config.toml
n_kv_head = 8
vocab_size = 32768
positions = "rope"
rope_fraction = 1.0
init_std_o = 0.0037
warmup_steps = 580
MLP neurons of a small language model. Each row is named by its layer, matrix (down: output weights) and neuron, and shows model dimensions 64-191. Each number is 500 + 50 x the weight over its row's rms, rounded and kept within 0 to 999. Numbers have three digits each.
A block is one neuron, or neurons of one layer that tend to fire together. Before each block is what it responds to, as a language model described it from the Wikipedia text at the highest values.

Evaluative adjectives and comparative or superlative forms in reviews and quoted praise (good, sweet, harder, widest), plus blank spaces before numbers in table cells.
L3.down268:419438462515410435417513600486441506418515458460471579450576540556512526528587556503507589521521543518448490436534384473490479491470520478448483508538563444534457535556523426426519453526495467533549494491522598564515512486464511483594543552516470517484449475608527577475556460442555433537509512585528441541428532450526461487519465461465437523476476485459519515487494491530543441436546
L3.down754:550382488429490437557491638468462458488501570558540486571505500529525491433485529443432562511508483476484535572483543438495551488422526565560460495520441593531554479481486498424489537529519483488543485534471521574492502472516509440507425503512486492434492545487503476506493405477483518458448472470544417403499528369497533549482515410443485391536499562564508610490460520500505440619531
L3.down821:436458519499546470459471401479428521519455499496521568480525463472507438442523502512531491554496522560562561461478455469528507507437455474594505497587466562478438585527423541413478554520496566477475476474638456449429523534517538479562464490458460539563418518499580543432526444539499559474486545490515456433587525503512527495467495571520508484558456433524500471536451627485502496475424
L3.down1177:403529560483494444546515595613554442469458560512491415483498479521397523500551467506490483485485485458536474517484534483580448616525435454410531428545509565580454503514501472474447571460505458518397587472556472484570446471554563409444518558495460542447530563529538577456476464531490430550442562601482511556477543494558502582461516524469505398494484478464620428479526522556576452510515
L3.down1351:473479517441495550395404523586524516486464540557535549562576522494493474461517433596443418535472501624474487541566507517452568522490479467487531363451425529448464553418498479491476550408489519462450534481490533506459520543487468447551497524517461575565470442502671557569510617528556424527445492486527418467455422531541558489473508478507562475478545486564530474534507551491499503495461
L3.down1582:427484567479515634476459518560574554558518475443553557457542569518494484528440450478505468508514420525543561441438491348485478548480537543513547390506500534414476501433482442437504503559496421511561590462498547504588600522495564405482554512399583608555529478517552506477489527470444493521421528512514431488408534469580528526437480543446513443473511448531465541555424456442567585507479
L3.down1725:454515451560503577515501452506456536467400446445421520460540526466453430478547521531588551542427452482527527499506486462515627560526470485492518526473519462513453602521440456442586525548441492493551433502540425494457406545514494416509545538408542512517516435478496526531534422562497566532520521560526480461487476481490532438482442517504461570537481499493556497570458489518501482567480
L3.down1838:540524523451377568506487618523531463528423560534500546510450424509537518606500540448543523539530416437469505456460447530491427469487511497507549394485399540453513476495520457531551496508548442586517483571520552567536407496540492565528483584454520506534529494454422564417659531548464370449454519549579516394544539473503516484563542385498468528486464463513550445500475501476495480494553

Collective or heading nouns, mostly family, team, career, firm, band, in biographies, table cells, and section headings like ==Career==.
L3.down166:481601557508522454531494406496480554530539528463454555561462542506569492482491456548481480484502586480509466535483473501495466475523527506571479485530413499491530505496576505483506481446539439470532473535549498555554506478572481419437522480463466458454471502462510408510588473509482379454524413361604545523484587512539530450450570441550594484523459481477473488442467496459463567524476
L3.down976:517461519530492514534510620457515465563537504536420624605484426421490527495538498589528560473564517460517439462564500581459482526498551575533440494567520496462455493497470503528435571392541534461525452505507541488529496444513579454353537552502526540481449526495422564490559607483492539501473547453655605492634473548503486454628492549467505471564515455466564469404488544513576475520495
L3.down1029:541456547409501453474436562466528480476498480581546585542504480537567542618534466480515496504419452461458563487437481524428488453496523477515537511448578472473527539492409526444455539517502515489525509575587570514520432495509485531459549451463536519544473531462518536442505525564443512461488494518537529523486560580561509417550407543457475493485478469447494507546510439479448428564509
L3.down1178:614552542504471489475575501498529509475544581564425541396500467495505498524475529447526532434469478506488499383488518461511387557516487494419537487480398429450544498447468506489502624529467403615551450498498604459510428498590488463498493429465515552435433516472541470549619509500396574513462485472556577451563372553498484516514496432552441454570566525499561487480465524447509497548529
L3.down1812:426524537536461534484481742498498508500425488529544506507488488483436544440482482525462466591511525530488468467492429513607563409522483610499518569532485435519478520523484492485523501497455540467447543501472520554562498514540557476484515490551559512492462378528527530481447395583500481459520446501519519532584494558548434490472601462415511418539509542486517540571484481485462517550487
L3.down1840:388471565459522514574519559488448503410492570453475547468464567464470546475631538537340467538590401513509512621431406517438442513530451486551436440524480474519480494502526596537558616516503534471484467490518522466498529531568560362424551510451518484559468523522387522508509533585486492550482515497496544389507483568583503435439479546494509515486547498494570492532472531514502421515467
L3.down1922:489502366503565597480572583543550497471474543516494508422518515461501502522482406514545469432602392543586565502522485593463503488502462538444528372533499459461568546473564472511512545487497457529428539473641473490430482460491571451538486514508525510419540449483494469520499519504552513516477437453522479527507568489571527502547455483550600563540527542494535418598487554455458498528558
L3.down2123:470514533497449461500530483485498486485520525488512454561428474527472496494410528496547375480456540503504507549482405445488510471436574468605552448478616542406573538494458643548526454503505486497485598442381565507529499452602519456554506497532525464483428483491444475548501526465549428404467492565497518406469421437481419507443435471594492564476526488436563520488541571532540536449562

Words that open a new phrase and predict what follows, mainly due in "due to", plus an, various, some, several, small and According.
L3.down24:472456535485573488558479319495469566494515539609541408524461451453585603419498443441521491496493434438459508511547440434522487487504562498466573504459513480536489540501426506465527518490613525516514491416423576495537435494409401485476546406537405478490546508565539543522490526520471556466455533532481481524477471503501536525504506505523407593534417542493499544537482549487547495492540
L3.down124:549528414418493545571476465521544462555459383573519480480527574555501489455529492459468399506445482504586462453548535460460492505485504517390525498564461510458503556508464491525547487485450365559418479544477534454553465480451610531517463503529515524482527531561551467435509416416377496544564446504518491481459518524535472518470566496397521546494559494443532449534543539567418461511429
L3.down207:491548520533575565497425500521435565540600554512483500445603502408507506455401524451490478526580520465454533542546498474514485539518482532493587463493544441456465486501542510473476480573532557514439495462505450568584526513541591484463489442489437528582575559406466485474474484539490458556487582505497567489561644567581458515465560567523510557483480458424433494495524531432442530433555
L3.down526:556496512543552470483450524549450549486638588459503447468517498430511499565473542486568487512501523410564493427437453582525462468502525530516512585485436428431453478532506506542462555486609549507450492508454509525483528482604459430619464484410509551579473490552532446465538414496488462373455464490502536461480530432504498473513472519477583465555541425476466432506515477581477489505548
L3.down538:516520473453574379430486477439523563477484420463469516495463517476549581445519572577472498461406515532500550470450496482487595480514468604541434412469507485450406488411504587464541517540475432616474467431518581522523484551415587499539519493607498462488503490392552405494448566473572526448484510365467454480429495413514534519523535513489518502504463432476499485419415433533494407491554
L3.down817:444433479589593511542554431472470535474460436470451526532487479590516482462459554481552541379445501420514537568471537394541428478546493489461515489541529517563453438561530558459496630661496529429504553464541547455436517515535490507572589445619465521529474479486500457474452509440517525544551451506413503458497568525477456484519521421527548492533577404452479537531498455545528448535599
L3.down1736:550402435590588471530522580374463601505515520411490496560574403474488443334502492441437473497427579418523545546505493555533522509421469560427447488565635547348467510517482550515380515498531586560482495451525524411477508466573442464571494519539423514508472526404435494527523534525455471488490431560543503437483534491523495481583539501505497521470496462451600428391491551504538472512519
L3.down2283:489544461466443424594574444492503551600462471424539424542490457485499524541526452439502479521555486497478514522524464501557537474495409512470552491430408468510451486520540463478528506533518536513482630600516533540453465510428413590442513444499509548460432441518535585570496508507554442510465423572503463496430544478603456447584483512613444531434540470413473520513371532495479479409460

Mostly "career" in biographies, as in started his career, political career, or Career headings; also company or Team, and sold, bought, acquired.
L2.down102:548461509461462449495474521470504525554505495485505468623440445475488486468521461482519428559483448516515440553538483412524430567536566432496493500512488556522496561491516444513475481526547496537573480535460500513478553501517458408562471450509532578458341545461496456544505483484504554494554571459463485489490438384465539528505429418466502517546538464470470514650489430479546573533447
L2.down171:524521499443479424425471470495446512476530430422536620436420516387624520552504461489547354522477593557476523452430488475467454566519374499491526621514588546522393386401469527430543520540514489506510523440502550444401501457464474548447483428477500465480537480467498435485497455506569546493449494443493561540534494406528482509467567534535472508539510580546501501533504483554511469528502
L2.down634:537481443543494542522507558437512508504540494535495450564542435480463524503500550436515427521425559594427542519442396434543436510513560512501504490526608515536352535596510431532603442481534578515465501450462488524672509453573559496431442544441494441482374477495522447561479477489555483486488540463492474503481439509538578524558527504491474449433525516449500541591577477460584487452597
L2.down805:484499451539492449593465489520526487510543525480432522561507475584541456501521477432450454463539479523443541495524476524555564441454473542569517541482531485569486554497399537491514443520476501549530478517504493453423473519545471511499558545473506512437501525532477458406530533493395478483585501506466519482435510520441636529441412524448443463489444480447466565614506435496351486477464
L2.down920:546477500540399516444547565491463510492507499590512513511500469519560445551473467440531454529538546488511543492560499449496437502430572550480503590457569355456493501449463531460493429463456493525490530572505606515546448449513488473418466527584523472546449588494504618559492478415424456508533499533495568415455507473576523532550416587528555560457489507530578435476406379446494469393489
L2.down1693:533521428551605424498539384451554458499469601554499601502509553438549555376495536512529506548513473510545448571583498573444499548503506436484423542526505567437459549501505360433466480405501472497585548437524510539482523459548492398550581510565518521508484583494524525451505525513442523499626576563542494512526461381520531571540479470483585479499498534485437526417476530384407518487458
L2.down1857:592585457479507507488442449541518546566585564473504491580501535529544550550432497462407427564424502469497428519518409497511405548459495546536595454507514495445547420478473462526510546505512500495500469491456545512524445462538574400498485471557490508552479448435605532496490653342538460503521446586490528491511504574481505449479481505534461453471502605505467505514564505463467461486591
L2.down1968:477501423518562512469486536518473434471523496541491413595446585457506459570493480490509582550530599563488499497448420498525623496466437540548518515466483503545574530447509433489458569468512489483507441495449517590580433440431507524452511526552468512512569447463452509544536441573541575556452544559502504499571496435486469528484431544595560515492514546459407455493541456573520588592549

Descriptive adjectives, often the second of a coordinated pair or a predicate after a verb: better, hot, dry, unpopular, proud; weaker on digits in race-result tables.
L8.down1466:559569425555515458491501443537438427467583474439427524514569502545509413582472549531513491449436429424560547433585481542453566479412531478522532516468586505477528602493468513595387505567511539464550596402471601509428606561584530572564549493540583484459443504483383554522524570487478409461473510482522543467451529490531533563434493475500412478522494535523454559477584435481444489508556

The opening word or piece of a multi-word proper name or title, most often New in New York, New Zealand and New Orleans, also Good, Middlebury and Ultimate Fighting.
L2.down712:494498525500592422484498498533513563592556527438542565502518478478460473488523509584530457575498481443519491491539476493498532597481487363485519508548484495472518600503555458532569641466479501519517497438481471546443503520485595494482494394445485525490563521483523502411501444553518438495445542477488379496509540526471443505451421480517616483620451532522521464590463561520470491476492
L2.down1130:545478495486539514575555602548447447493509542535483533439476514539472477561510525444463553452471394509499461571533464500577495565420553410413510510492508591549500498521511432517401541540487557466495537541572496579388475502495431519394569441543476553575512514534524527556485444484520421501497470482498466623495474579428538477553531553409523482496465456467567444477524501480469506509501
L2.down1238:505517492470545441523530534403471557487539446503508550506499534519452535418462504529424547510534449519541538576549563512552544507419458405456472520475451435518543579435516440487423521569459550465534471461513535491460515551484572453486496533493397460514470479490398574532516444469468535502519540497549434577532505511533549422490474577556591566524481557492502541591549568514442535438524
L2.down1466:472442496512557322523494593517562514489496516506434497457572457514447507446536517554486544483453473524417497484541488540433456493493577511466509506514509553542472505566546501542490512481555617471504481496527535510510555525546557476504518478505550439471527423382541463485442465525537463549396486445516469411562521480553396527579519538505537550463539407551517517505494497410482505491492
L2.down1705:428460444484512473512513482493411493480406498505516500510539434455563509556572509495468516596491525534416450477569517447459514538496413455452525644463462470614476529421468462473511473535476475493482454371545554496526519483540542475440473460517469495495608455556488446469466471458511568617437438456444466495433461481512488468532480503597517550437469508483509562503516480542504516576414
L2.down1860:528553557510534537489449591401562583570518511395564466486469515409472489543542548514518494503470478504425604480469498445557435465452520573479514407504500574589549517478444479492513627483440509478528508507590541526499555505522534486448493458473491541522597582491547461421497534580505410479458480515528524479497429471451500489432457430574501578477516504514506421519520523564511548538498
L2.down1953:482557438468484475520384504566451516494488554508502497555444445463483473503472475491464517540431502466581511502454469497545517434490534557425528522539556485493476585530513586498525520518471498534507471597526526587482497471439542490506543486469555483450498524418593494519511488487419420527608471453562491563470435554438487521412534500372536535469582479566483505442501579513507466424517
L2.down2143:390486512589575460591492453525485518493546445522497476531464562525531520520484466557526533564539473540539505444501510494504492465443443455531497494528534522484458561455479416533521524464490604509508524504514502465423523440451570491563541604526465496507517460513542545536428448404515455477480494477472525499492455485566422512520438419589508512492482463497502503454530488468509477479586

The article "an" and "An" in running prose, also "an" as a word-start piece (anomia, anion), plus scattered digits and LaTeX tokens.
L8.down2225:529470477449581490505458530395462446429445482538504517477441567546446466514591562376402513463519579465557471474543503489454506465427507498408514521518548515525495467515561503493477457632534555564419517474462516472559528453502396519485527518470485517523537449424543547323364604525480571496548505571536507546501537454441518571507514474438482471536481495487451523517436476624610585352572

Temporal words opening a clause, mostly sentence-initial "After" (also "before", "when", "once", "prior to"), as in "After two years" or "before turning".
L3.down54:443541539606433520466501470488518481529466532495472448493523453449383544513534520523507526507493505476450557508495373513540505565487479598539486519519309436564509534514391524522480548500542509480499492506449493489548508411568492579466623550502591336532578534538571522541539550450538560446509514470477567457523541480499487472499463479491324590458557423466511393372540607459393531492451
L3.down62:501508513413415475483467506478490480569525497481495468616484535422458535620495553511519455550446426495502508513472494474487467526569502555484493455400502405480487518546397532499500562466482490524549416539503503447365492592457470522467470596473539476416596550462570504532584570566519577487506446537603598492534496471515453376551555518507468480468488419605446537415478571523542452568514
L3.down766:508474488504494559396557220498523469530542577426518467509498410539472472528510480548514570441494532475514477539483453522518600505467525585536520491509469486439536474479528578465504420539457530474435510537475458465449493510471519425425442439477531553543491491522426507545517460383517493550544585492413553575539528537494494596480501499459451539504514492563544559556566492557482546481574
L3.down1251:419380461491556577500551547567486406507519595473498580543631457550491480482460541471614502550472519422541626497392521505481505556516534523510444594512491421519541479468501502464524462441429439568540491397408473495551518498498526456556568446548524467476546512568450465536468503396457573506485441452429551506490501532517485525509525559458474543565477517424534449449460497502501502429462
L3.down1594:487587430434553480506535576424513587488537436494427594458571444587518565477525475552594523591467521521462476490480473537549543476371471530405558512551439460501517492535556529537391512435546501468490388517508455543663520549497478549527486509534494462488482611516502460486587494480549534491534574570476514440500497473558478410487536473507510464506470584450401569458548528532457569492505
L3.down1681:501411562489494633487517546501454549523549406524447418432465486534504501477531468530503468431453574445530482538440580429443411485483506516509502525507478377501515506482475501465574510491573576482518432510444502470460544449504482583545405371439414479467460546478473434572480498486521562448506483526533508444451475433512491495392469556547385516485507520538539481465561506570487616450499
L3.down1805:462403615417496549495608575554595524584491517540452463601478576585512468588487456451508504498567434605490466470516461485583567501438490483478488513516503442478467501480480434464581576494448546532472495484543552578491477508499500510513461530584513501486567468531489499474507514573450473476541452432459480488487451466510479578567529451471502497505495476478512495490530551582454581486508
L3.down1923:465555470530540501558510385500628521468467567373478539505453419514474447520592588480475515464456523407438639514500540563521505543447531609537382457496529509548496563494445477494425464450567434523495478438443473521487595482464501500490443474447515510506480617537466449495451543462512544475499482607506575491447444423498477392468513522530531498526487502533559546492550580478560522511545

Last token of a sentence-initial phrase or clause, just before its comma and main clause: "In 1989", "From this appointment", "Recently", "If he dies".
L8.down1222:496427531560507584554452298477541488483547477486457528466491530452474486548443512509462478478505574479482564521437488511514478534502517521501554494456481462507486577513473468441494494447546468465515456333472516473462551571424549590523465529501545571523535646464499436562537603497476472596453509477454489556406525473566525549483481622575469552547509380463484546496603532447446504597451

Abstract nouns ending a short noun phrase, mostly "career" in biography section headings (Club career, Stud career), plus world, situation, philosophy, U.S.
L8.down673:569542501495555457444372564443421510491477566571371537552479423539510505499500507423494476475537547460550547497444482427513450527452439523586583504455625542442544460501567478547622579570536541563473439439510493494464504461540531497522562445490513427504471423486533520467512473470556546579440498496439546511503545415495501505519536526505493475470536460476562500533587522438412558579431

Prepositions and conjunctions opening an introductory adverbial clause or phrase, usually sentence-initial or after "that"/"but": after, when, if, before, according, by.
L2.down206:566488531567423556480536457553437527498533581552484431526411544561532440481380461567552530498489408426497600589492504537383475541526497510515519487451487540488391390483526527516578535588424435513615466494470487490438561534538447472429421398490505429578606453499532528528615542527534502521548468543373504549533540448421497482545533399463441450465508437521601517455543514521537522543479
L2.down261:477455507536500619492539442479602540452442512482568387416536517439491470469554568510417452374412572516472491500467531572445507546439440550511483564453497445417427546590507390499550535470448409473556501398434462533516551556488511538525445416496436551513480542465469477516542476535466522493526475570544499421447460476467506476573521461515419466525565529499497467544382475598451462522559
L2.down677:504549461523542548488533510465515507553441498489545510504535433536502478451474424441462515447456483405405516516466466585520479582517493514415528543504384532493497551508446435393546447499540539486438466547447597524523496618618543525484516450470498483512568581481497392447500527537519524512572503522480489553538459428467557423566430450530516428543539472479572481573571570515561502543432
L2.down1030:491480423445472542465467540509490576548442463521554452499403511400500505500512551556513520413508486607480595556492498528432436614484544469496483531465527563497427497436556548402494469529553499417380511548506530516583496493450475587547552417467493545526498616463401414597513594398559541533449427457492557497528490460613567441505513505527523500562490493464502419460477557427529488481416
L2.down1075:420557531479490523608456546420584403555498408546526538408548572466513520539426495516455497518522501575514538513577461468503487505463510526491570424517448465407565487512426413528556540465535407524529432486438471583480393573431531464550488510526432495466541557493464500474567528468417448514549476418532488508469492426504551451482495545623472403509515529560486563486558494456509453438414
L2.down1361:472476574543563501528444502540508534520616474470486451551585489447561439481433576504581523501506506461520544515511512557541434604488568477428583439506501465510509501403378474500414524442477446501458433518438516566529503507557456596537558464491582537487544645447574488413547492515472549465508545620562518558499462451476494391512506513517545566554443495549480513423457564573429515445494
L2.down1774:469479534496430469580559490484505553463534457483435510526496502522538451482372469502522528509454480528502508479486495586439447551511547503520546487448535504434421465438492488578462525492524530474534537437407502528498552488515413456456502422404508463603455581473553474509530646456475619473488524532534445424475468498512529527562386474472532389483448488509487605491497469478479558528475
L2.down1909:479567569543503367529482489476504545465586531538450442478516525444457478429455525406500599497490444481524506473498512546388514466381547522553446595414516667430403542522527520455534515500578454494517527514501525469454476481518457557520430477462552477509568483520547502539549625562518544473442465447456567459461506422513510547533468529462524527592463483468516522407594493489547455626492

Mainly "per" in rates (per day, per second, per euro) and as a word start (perpendicular, perforations); weaker on December, by, Supreme Court.
L3.down357:467482477500580496474510555484564527440508491550548552489476537541487501514452457436502480521466409519418509476423518450523577476518462441541499510515510488607548571495460548478492501521393514490413479502566517537580417415544517486474471564480539499491519570473444437434496383483473555545555498447523605421563486504498504472520591512479560424393456506480434540505501476459539474400418
L3.down668:483493571515408489492465659505584489565497468478526571419519569488397511522544626468489494498559549490422476475478494489490488562479500435538618524479480462610553488608566500542436419556581430511547466481451446518559443519481443537528433452497421443471581480492536477535530406436488436504565530429479489486448532543507493499426530503485598465511475489400588532455568497463471550492523
L3.down940:443516519541499490504509552485524511501558523485541491523483528501454545435478498455555496537482547481484549479527583475401465508428435407547586418511503535545531489503467449573445438520450538367462540487533537518511376451446533441558511486426478480509484480574456458485442525422473525557474427501471406505512443554516537450413483492412489571554536483466548413500540396583467559530478
L3.down1097:443438421515500523592525568518516547459566475532550695459551454498549524469515491493529602519488404546512570541490459499514368445466566576566496433567558510518370443497492473497467486538513474493433469445453432418546509513485501458478600520493461507562454478552543529525565482460481537442483358513487481575447587517466504448494437565564510520583519471373492548535532505455575517555517
L3.down1305:474472440535398526464560332495538485436499467413470456528519480454551477477487564445469548495581591434424543499512441557518516484540491498458493545555471477449534451491455510536512427548440496503421517470477441477528551544489580402421457518462554522612504504555555535456496480455525522519512494574517474540494605514488534543524499488437499623568411492513488431547551513625544558500446
L3.down1389:527478484385553447516514557541565477541455556456436448493439539617511420454370509584581502545495539493531527418546510600446545523442514516476443522554486524565495483537542504444449424577461516498514440543483483625502455519414514598457577481524462492484475504547516551466581543556532432412547540526531501578493529439471491524545529636492514510517460454466496423482450502470545450511504
L3.down1598:422553539486564453472498498471456390590599452396507542451520492500511513570389410557495493552544460548517392536509455411516550524432458546587514421455538533433442468469505518480472536508490466538428497516492444486484441522519509490423487459546487491510444486434515569493398441593525473536536501492446482581437466525521544478417491527428512467443504487492542490488477516462547457550549
L3.down1912:605475516559549512482413555435537482456525529524491448543535458493525499539428590548589513564577533562540483544512501509524532450439484543452505461547435432506397447591544567528423425602465524508468478544555532474438431607521449543555454505494533553502499565565486475508481576536390566477460430491498489487475459513451546482432552471466526415469549530410387483505527545405465548463445

The article an after as, in or is (as an independent, is an extinct, in an article), plus inner digits of years like 1990 in tables.
L2.down97:499483586472489524547478342485526508528477463519486396404459538452541395567560499473513458472495460483616502507476509507463494584485502446587519497477512540450485552549455413477544497521515436499495621493494535506459509490488385491514490490498402564580496531546441386451534596442507521544493553469564469552468483463534521455477463466487580523528426495463515530542470487544619539452431
L2.down209:529546446509488533549483419432582543417504406500526506454435489565523488482610481485429510495442461442541581474452441514512553467535444473445543435529506536446404565400512523524492583488458444472470429509472416487405455542506462578556315489479618525526484545514527468518498517627492404522517420501486552519523446413562573479476545550526482456451492444538508497632560541458456448502512
L2.down292:504536480556477555467529673475493556520474478502520480537462513467465515497447478493436485527512547372552632555504499526522446440534559526502387452503599507424494508505493529428468534431519560534492511491483497443535501534452530538604460565378460491500510447478493535519496462464563370431465435466543546526531548490452527324536496485465545544532496617454543521437472456512547540471565
L2.down822:521369477546469515570469467518497440416461516466513497417496459609460477510509506447401527495435532451471545503496554509439613470446465521496427526514618523467499475403485437461528520447521533503480509473560443544541494474428478478517546476429443467531460514411427420474458483575543481499514476505433490542434581543450455485576536468464451397429454557504502508461453475496576609439557
L2.down970:472497533487476477453456488461560606430484459544497506484510585602450509520457555543487485522378628520629523462525590505446508462467505449512564483376574514395586535488558436536504559491453537516492573414492476470477623482490514521485474527435433415493552448481461512468586456555461583556540479537539487373520547400490472454551477542460521462470520455448597479568501501456646473426504
L2.down1309:437528495494503504494535458493515433507537520506570489519500595527482424466456511449472477468526467472478440428447460504466520558547462413532470540484527591479503481563535451480592484523561542521568452478482456519576460494416499557490558499512410596530520539486498444487492428542546523510480518485449527505462539423479535416579526563464461500477483570472549367473483508511459560532508
L2.down1692:464540478531535511558489409468486504487503371524572497533407416627502586506547431426460482587477505403523510528454503493459503459531481459519501558456502551373545452488512532530509476474463415510517548528506470313385431530461500529520497545513454468536485496391554465458576491493503475461454533538489559482508530482462428440542460543524544445534513456550528453432460514507545504434495
L2.down2155:431561454484542596558506559474515554543398457494381628424461486444531493483602497491489552511532466483517519473447473449499501528518471424561436573522434470553530371472570539531534493485482424473442533464557521520468484573537502467517550457477441532583456550473505485447519475471515543596520465422576516552539590481481480483517484413467560543538552500549474509541581487587543516420518

Words that set up a duration or rate just before a unit, such as per (riders per day), next (next decade), one/two (for two years), plus year digits and dates.
L8.down1176:549497476466529432575506458479587524458505548440510500473591544482438535489546416466525559564524508487534522572455464591489520477441557465548406451488448524462413482444467516448502455485472476480505512521464559485482470589561544540486560396406491490541418530445499528522561499475478400574481507524440514487445464530416530563543465476571599591503477447624445434395478453533514557495487